config.toml
num_hidden_layers = 19
hidden_size = 512
num_attention_heads = 8
num_key_value_heads = 8
head_dim = 64
intermediate_size = 1728
vocab_size = 29432
hidden_act = "swiglu"
norm = "rmsnorm"
norm_place = "pre"
norm_eps = 1e-05
positions = "learned"
qk_norm = true
attn_scale = 0.125
bias = "none"
tie_word_embeddings = false
parallel_block = false
init = "normal"
init_std_qkv = 0.0185
init_std_o = 0.0
init_std_up = 0.0185
init_std_down = 0.0
optimizer = "adam_variant"
learning_rate = 0.000897
lr_mult_o = 1.25
beta1 = 0.9
beta2 = 0.98
lr_head = 0.00449
warmup_steps = 415
schedule = "wsd"
decay_fraction = 1.0
decay_shape = "linear"
final_lr_fraction = 0.05
batch_tokens = 131072
max_seq_len = 1024
doc_mask = true
train_tokens = 683400000
max_steps = 5214
dataset = "wikipedia_en"
MLP neurons of a small language model. Each row is named by its layer, matrix (gate and up: input weights) and neuron, and shows model dimensions 0-127. Each number is 128 + 24 x the weight over its row's rms, rounded and kept within 0 to 255. A neuron's up and down rows have the sign that makes its largest values positive.
After each neuron's rows is what it responds to, as a language model described it from the Wikipedia text at the highest values.

L4.gate263 [133 105 139  93 134 137  98 169  97 111 140 103 129 142 117 120 166  85 120 159 144 144 119 130  93  84 148 152 125 161 124 140 128 152 126 116  97 121 125 137 107 150 112 113 147 141 111 114 140  92 109 125 154 115  92 164 130 121 184  93 147 147 130 138 145 129 118  99 123 134 120 124 120 123 135 115 112 107 105 180 139 163 133 109 114  77 131 127 147 138 141 144 116 169 151 141 161 145 151 115 129 132 130 118  53 143 130 142 160  99 143 157 122 119 128 132  71  99 105 123 109 134 123  62 114 150 137 139]
L4.up263 [143 140 117 118 104 167 155 145 130 126 147 111 102  83  24 156 111 135 126 118 143 111 113 118 111 169  83 138  78 173 131 127 140 128 113 124 116 109 152 112 143 158  88  66 147 120 121 136  62 121 127 119 118 145 110 107 104 106 132 145 121 134 127 158  80 135 141 143  98 104  84 114 136 125 150 131 115 131 158 135 162 143  96  95 125 175 152 147 112 120  96 119 125 168 139  80 104 168 135 132  88 111 131 122 108  92 126 159 112 127  88 162 137 131 124 113 150 148 114 114 130 119 125 130 110 131  94 118]
Responds to: Head nouns of institution names, mostly educational (University, College, school, NCAA), plus some other organization words (Memorial Stadium, Trust, BBC) and scattered name word-pieces.

L13.gate391 [160 118 113 153 141 128  89 118 187 125 128 128 138 110 100 112 103 141 112 134 102 166 150 151 106 131 103 120 144 147 140 158 129 128 140 131 139 153 114  95 124 123 119 131 169 137 140 119 127 162 113 158 106 132 130 129 134 127 128 114 144 115 171 126 142 101 181 135 106 127 134 165 131 138 154  86 127 170 120 142 171 121 131 145 131 107 106 111 119  72  89 143  75 101 124 109 130 124 144 170 179 112 178 168  82 118  98 151 122  74  91 141 110 139 143  91 107 131 120 134 140  79 153 150 114 121 164 116]
L13.up391 [107 109 168 129 135 131 103 106 107 132 116 132 133 138 161 150 142 128 166 116 147 113 129 123 170 168 110 121 142 108 157  85 145 126 165 136 104 148 119 133 115 128 122 120 159 153 150 158  89 107 170 146 139  91 141 120 114  97  88  97 111 109 134 109 109 100 108 148 130 133 125  84 172 118 107 105 151 140 116 124 115 100 107 136 148  97  59 110 128 122 127 106 113 168 105 135 166 134 132 129 148  89 131 144 105 124 151 162 110 137 151 137 140 102 105 139 114 122 164 111 149 167  67 166 134 134 126  89]
Responds to: Nouns in Wikipedia biographies naming a person's institution, role or life stage, such as University after a name, mayor, attorney, age, college.

L13.gate789 [148 125 149  82 137 154 134  85 145 155  55 138  87 126 139 133 139 180  97 123 158 117 152 122 168 110 109 117 152 155 131 105 116 125 111 153 156 131 116 111 138 119 158  86 138 128 114 133 151 163 129 156 146 157 108 117 202 161 166 130 159 122 118  83 148 106  62 103 143 115 135 125 134 100 170 121 143 125 147 120 106 134 169 140 158 114 133 131  72 108 127 163 115 106 151 159 125 127 134 144 111 144 132 131 141 131 135 114 105 146 107 126 138  89 173 134 144 159 149 134 118 106 155 176 100 127 117 137]
L13.up789 [111  98 228 117 194 117 156 104 104 131  98 184 107 126 159 126 136 123 134 114 119 127 113 125 136 110 107 126 156 117 136 127  52 141 116 123 161  99 128 130 147 128 101  87 114  94 125 104 150 145 179 177 163 168 114 100 130 141 102 145 130  90 129 133 142  83 149 127 167 136 130  97 150 127 127 178 113 119 150 127  96 162 124  97 117 116 163 125  98 171 147 171 115 120 139 121 132 166 120 167  76 153 118 123 130 129 117  85 140 149 151 124 125 128 125 178 135 146 116 145 131 124 169  83 124 140 125 139]
Responds to: Mostly "such" in "X such as Y" introducing examples after a noun, plus words linking to a following phrase: of, long, non-, too, in.

L6.gate1211 [ 71 161 148 166 173  90 109  98 155 129 179  87 174 168 130 134 128 146 105 116 117 143 147 146 122 118  98 130 127 150 123  99 143 144  93  98 141  59 144 114 157 142 119  76 124 115 127 114 105 118 165 130 142 109  79 139 125  75 144 115 124 146 132 199 131  98 134 145 136 172 156 139 113 123  93 137 137 132 116  99 197 169 139 170 124 117 124 118 119 149 139 131 140 161 127  96 109 127 115 169 105 178 153 134 106  60 143 119 130 139 119 138 158 135 129 115 111 153 115  79 134 114 155 121 113 132 165 148]
L6.up1211 [133 104 131 133 144 144 125 126 172 144 157 128 117 112 142 125 171  97 139 150 143 126 157  83 143 120 105  90 111 155 138  96 124 187 144 119 147 142 108 111 112 126 137 134 150 149 176 128 161 154  86  99 139 175 100  71  78 119 122 148 152 105 158 142 156 121 145 150  86 103 152 137 126 155 149 164 137 121 107 133 118  82 126 129 120 148 117  70 174 116 118 155  79 138 105 102 128 146 147 119 119 180 106 132 114 152 127  90 127 103  97 128 152 101 111 145 100 130 147 139 103  94 142 125 130 192 117 115]
Responds to: Head nouns ending institution names, such as University in Princeton University, plus Association, Society, College, and Hall; also quantifiers like two, both, some, all.

L13.gate720 [165 119 143 119 173 145 104 149 146 134 123 122  87 159 145 133 128 169 135  94 153 145  89 117  92 127  73 111 136 161 106 131 150 149 165 168 115 143 124 127 121 119 113 137  86 115 122 117 140  78 112 161 120 130 156 163 158 142 100 137 102 133 133  89 127 161  88 136 123  89 122 176  78 129 133 174 135 137 127  96 105  92 132 161 106 132 129  80 146 119 133 110  78 142 134 138 164 132 113 144 139 118 121 110 129 161 145 138 121 159 134 132 140 146 132 147 135 134 130 127 127 103 111 159 158 137 117 118]
L13.up720 [141 144 144 114 173 158 105 138 132 138 108 128 154  82 116 116 116 158  95 153 123 130 148 171 138  87 147 123 138 166  98 135 113 162 116 107 128 121 151 131 124 147 102 170 101 121 131 161 156 170 104 130 139 101 123 140 148 146 130 107 123 119  74 119  95 162 124 121 173 116 149 100 139  57 153 129  90  90 137 167 152 115 126 182 140 131 149 139 124 149 135 113 112 143 180 140 127 109 115 115 153 155 113 122 125 108 137 128  86 131 182 102 104 169 179 114 131 162 113 140  91 118 129 106  93 158 152 175]
Responds to: Verbs and role nouns for a person writing, authoring, reading or signing a text (wrote, authored, co-write, editor); more weakly, leading date digits and "of" after member or survivor.

L4.gate1050 [122 153 127 122 140 174 154  84  66  87 137 103 123 125 150 120 116 118 132 184 124 153 140 154  98 161 142 133  94 126 122 144 166 125 138 170 151 129 105 127 128 139 139 104 148 173 108 158  82  99 156 113 110 127 149 163 114 105 175 105 130 168  78 150 130  80 101 178 129 124 107 123  99 119  96 116 171 104 127 129 103 115 128 109 168 121 131 156 174 156 127 128 162 110 118 119 145 100 155  74 153 160 133 159 107 111 121 144 125 129 115 142  98 129 161 117 145 124 106 141 111 103 148 140 141 108  51 150]
L4.up1050 [129 163 133 159  80 131 122 112  90 105 165  94 132 126  90 153 119 133 131 127 112 163 160 142 114  93 120 150 175 182  99 106 145 170 133 111 112 144 122 123 139 110 158 129 116 144 114 126 119 118 168 113 198 142 122 131 103 100 158  97  95 129 127 115 126 132 127 125 110 124 120 128 116 100 131 109 129 102 108 133  94 132  81 118 131 138 136 127 158 107 101  96 154 157 132 122 123 119 138 130 159 173 129 138 145 146 118 128 113 117 162 104 145 106  87 127 135 115 117  96 185 118 141 140 140 104 102 164]
Responds to: Mostly non-initial pieces of longer words (Soc-ied-ad, commod-ities, dign-ity, inf-amous), plus scattered words like than, estimated, charity.

L13.gate1442 [142 100 144  98 142 131 123 128  76 128 101 104 152  77 119 129 132 133  99 142 161 160 100 102 157 105 124 108 149 135 123  95 129 111 101 135 115 132 107 112  96 111 163 154 104  97 130 122 149  80 138 146 139  89 110 127 167 128 147 151 177 114 122 127 189 138  59 124 150 145 136 156 132 140 136 146 136 112 117  89 110 129 148 134 115 114 111 153 138  81 128 124 118 127 163 115 109 125 140 118 140 112 109 116 166 147 151 113 143 119 143 109 158 138 116  93 174 150 162  98 135  96 119 103 113 123 154 136]
L13.up1442 [121 142 129 159 111 139 115  86  90 152 113 121 154 167  97 124 104 166 133 133 159 148 123 147 135 100 158 159  94  78 112 153 141  96 124 151 137 160 112 129 131 132 130 149 121 120 127 107  90 107  74 104  83 143  85 100 137 100 146 114 115 152 131 176 103 100 127  99 133 127 148 128 137 143 173 118 149 111 141 123  93 128 102 119 125 153 134 112 186 124 114 117 108 161 115 147 111 119  93 139 142  98 130 119 157 128 134 104 105 160  72 145 145 123 134 152 104 133 129 171 183 132 152 119 115 107 165 132]
Responds to: Function words that come right before a number or amount, mostly "over" and "than" in "has over 130" or "more than 200", also "has to" and "very little".

L6.gate1442 [126 109 120 112 115 165 131 136 133 115 216 190 126 194 131 113 150 157 123 127 135 101 125 127 118 158  98 110 113  93 135 102 176 119  73 113 113 130 130 102  92 129 103 137 135 135  84 176 127 142 142  79 149 126 137 101 137 166  87 142 146 107 132 138 136 154 114 118 114 124 161 138 120 110 119 184 141 132 106 116 118 123 143 111 104 182  93 111 143  82 111 136 139 108  95 135 139 139 103 115 142  95 112 110 119 165 123 118 144 144 113 179 138 137 111 126 124 119 170 124 134 158 141 106 118 138 128 135]
L6.up1442 [124 117 119 110 100 163 125 134 131 118 162 176 117 155 122 135 139 130 128 112 107 131  93 126 145 144 118 104 150 132 133 120 126 135 147 139 104 159 156 151 104 150 164 127 139 103 115 181 133 126 152 151 112 133  83 118 131 107 121 118 129 169 168 130 118 155 124 113 114 117 137 115  96 106 187 136  99  85 109  97 162 118 123 184  58 118 111 104 114  46 122 135 118  95 132  85 171 117  78 125 142 137  98 140 102 105 129 124  77  93  61 112 148 103 146 163 110 128 147 133 152 131 102 116 112 132 151  85]
Responds to: Word-internal pieces ending in i or o, often in foreign names (Lahri, Pezzutti, Kochi, Sunni), plus prefix or ordinal words like first, third, non-, semi-.

L4.gate342 [111  86 137 151 136  86 102 141 120 104 115 131 142 110 101 160 128 121 162 120 117  86 156 140 122  87 121 165 145  86 110 114 157 116 156 132  90 167 128 128 142 157 127 118 131 119 135  97 143  86 116 123 125  94 130  76  98 153 107  88 113 116 154 106 140 115 138 139 111 148 147 121  92 142 125 132 125  99 144 149 142 129  91  99 126 117 137 119  63 119  91 129 126 114 116 142 106 130  83 103 134 124 137 125 101 117 178 126 123 134 133 137 142  94 125 141  94 111 150 131 153 158 155  61 111 161 154 132]
L4.up342 [134  57 110 121 127  91 139 125 131 112 145 148 150 123 109 157 144 186 160 126 112 105 159 111 142 114 106 162 160 102 144 115  85 155 127 145 115 181 115 122 147 120 103 101 103 136 138 146 164 150 171 142 129 130 127 111 111 147 126 144 143  96 125 121 170 166 128 129 139  92 122  96 109  98 112 122 126 116 132 142 114 150  95  97 142 149 132 112 123 114  98 125 104 112  86 162  95 121 111 117  94 134 131 120 122 174 162  88 130 159 144 127 117 144 116 138 107 127 151 117 164  98 141 132  75 146 127 120]
Responds to: Last subword pieces that complete a proper name or rare word, such as Shal-ini, Rug-ii, Bass-ett and Wein-berger, plus whole-word names like States (in United States) and Tennessee.

L13.gate459 [117 114 136 125 156 133 105 168 118 160 144 131 103 165 116 125 142 125 107 160 152 129  99 138 108 146 171 102 155 173 127 137  73 124 125 131 120 172 122 154 139 116 164 134 124 116 117 119 155  96 163 145 183 165  90 100 144 161 112  68 113 147 180  89 157 155 101 109 130 121 129 105 124 145 162 127 137 141 123 128 136 105 119 107 148 120 130 121 105 111 114 104 127 128 116 123 191  99 136 108  96 139  73 162  95 108 109  93 138 145 160 112 136 138  84 155 116 161 119 129 100 135 151 121 117 182 129 149]
L13.up459 [142 124 221 105 126 170 166  83 120 121 101 116 121 126 119 143 134 143 127  99 113 149 128 140 128  88 125 142 125 122 147 148  76 133 129 138 127 110 133 118 145 130 111 148 108 103 110 108 137 130 127 147  79 178 123 122 165 151  93 131 103 138 162  75  98 127  98 112 100  76  87 125 146 143 104 122 123  80 170  97 106 106 120  89 168 109 137  83 140 117 128  86 141 143  99 143 132 119  96  92 106 134 101 105 137 100  74 120 146 156 153 120 119 131  57 132  70 158 115 114  81  98 145 123 137 139 146 159]
Responds to: Words that point back or introduce examples, mostly such and known right before as, plus which, this, same, similar, other; sometimes mid-phrase foreign pieces (tour de force).

L6.gate1467 [132 126 154 128 120 157 166 140 115 148 132 143 128  78 135 140 139 132 142  61 133 109  97 139 122 144 112 112 129 149 126 102 125 133 126  92 144 123 146 122 136 111 145 128 107 117 132 128 146 129 122 162 125  90 151 122 161  98  84 164 133 120 118 105 153 140  90 156 146 117 147 119 144  97 113 164 150 136 102 122  92 140 144 135 113 121 131 146 101  98 146 172 137 162 161 124 115 150  96 107 112 133 130  71 147 175  95 166  88 151 141 121 147 115 165 170 126 185 118  74 126 167  90 130 147 132 100 146]
L6.up1467 [123  73 165 120 130 105 145 121 114 170  79 135 109 131 123 134 155 123 151 141 116 123 115  88  98 139 122 175 114 110 142 130 141 109 115  92 123  83 122 158 107  91 121 130 120 101  82 120 132 159 117 117 136 112 147 116 122 133 110 134 120  69 112 129 130 162 130 117 116 119  94 103 150 145 147 131 128 158 145 142 140  94 111 146 121 136 134 154 111 131 116 132 129 111 173 140 114 143 131 115 132 182 100 123  88 122 127 142 160 114 150 152  60 129 124 165 107 160  95 115 160 105 114  91  98  96 103 140]
Responds to: Past-tense or past-participle verbs of making, building or producing, often after was, were, or and, such as made, built, released, produced, recorded.

L4.gate544 [113 142 108 123 121 115 103 160 133  90 159 128 143 114 127 125 125 132 151 145 132 119 105 146 143 158 130 146  77 154 146 155 157 154 131  95 142 136 157 112  80 135 143 134 139 173 107 119  75 138 119  88 110  98 152  98 107 139 127  93  95 137 130 136 116 137 115 122  95 142 157 144 153  82 127 107  57 128  57 172 122 159 113 140 181 136  82 123 113 123 122 119 139 166 105 148 137 122 102 130 132 150 137 132 144 126 161 137 138 130 114 128 101 118 118 127 167 151 152 134 143 148 105 131 124 102 120 124]
L4.up544 [148 123 121 127 109 100 111 118 151 122 138  73 107 142 152 142 122 131  84  94 159 128 131 132 103 137 134 132 133 166 132 174 110 120 158 137 140 155 127 108 127 111 154 120 108 127 158 152 119 134 108 137 130 146 130 144 170 118  73 166 144 134 145 105 138 170 123  89 117 118 131 123 106 149 157  92 107  92 121 165  98 108  95 113 117  97 113 135 145 128 140 138 108 152 105 106 119 166 143  95 132 101 108 131 148 162 157 181 106 114 114 105 120 126 140 125 121  79 141 138 128 128 104 107 136 131 155 147]
Responds to: Tokens in structured Wikipedia markup: table cell contents after a pipe (GF, Rider), closing equals signs on titles, and "See also" headings; weaker on scattered prose words and mid-word pieces.

L4.gate721 [155 121 111 111  96 102 194 155 109 142  86 159 108  75 113 147 131 125 111 100 156 106 116 171 136 165 127 168 131 113 140 123 147 129  95 106 145  87 129 141 115 106 166 103 117 177 136 158 125 129 153 154 125 132 118 170 153  91 143 138 165  92  80 161 122 122 102 150 130  95 136 110 142  74 147 146 130 123 128 142 145 105 160 160 169  82 166 186 172 133 152 149 154  90 168 152 108 107 115 112 147 164 146 147 123  99 128 147 114 120 155 152 131 127 159 102 119 156 132 145 134 153 122 156 135 116 179 137]
L4.up721 [100 149 121 114 120 131 179 154 113 135  78 115 145 159  84 137 105 131 133 171 128 142 134 123 121 134 108 153 110 111 147 143 157 109 155 118 104 151 105 100 125  86 178 119 104 124 110 163 150 175  71 146 123  83 133 123 140 136 119 149 127 109 131  96 114 159 145 120 125 134 134 157 132 130 130 130 120 155  76 157  81  81 114 132 131 181 164 153 121 176 158  83 186 124 128 110 107 143 144 134 101 133 157  99 123 123 164 123 149 104 148 116 126  91 124 124  97 137 112 162 140 160 120 102 108 130 130 125]
Responds to: Past-tense or participle verbs right after was, have or a subject, often followed by by, out or up, e.g. approved, written, set.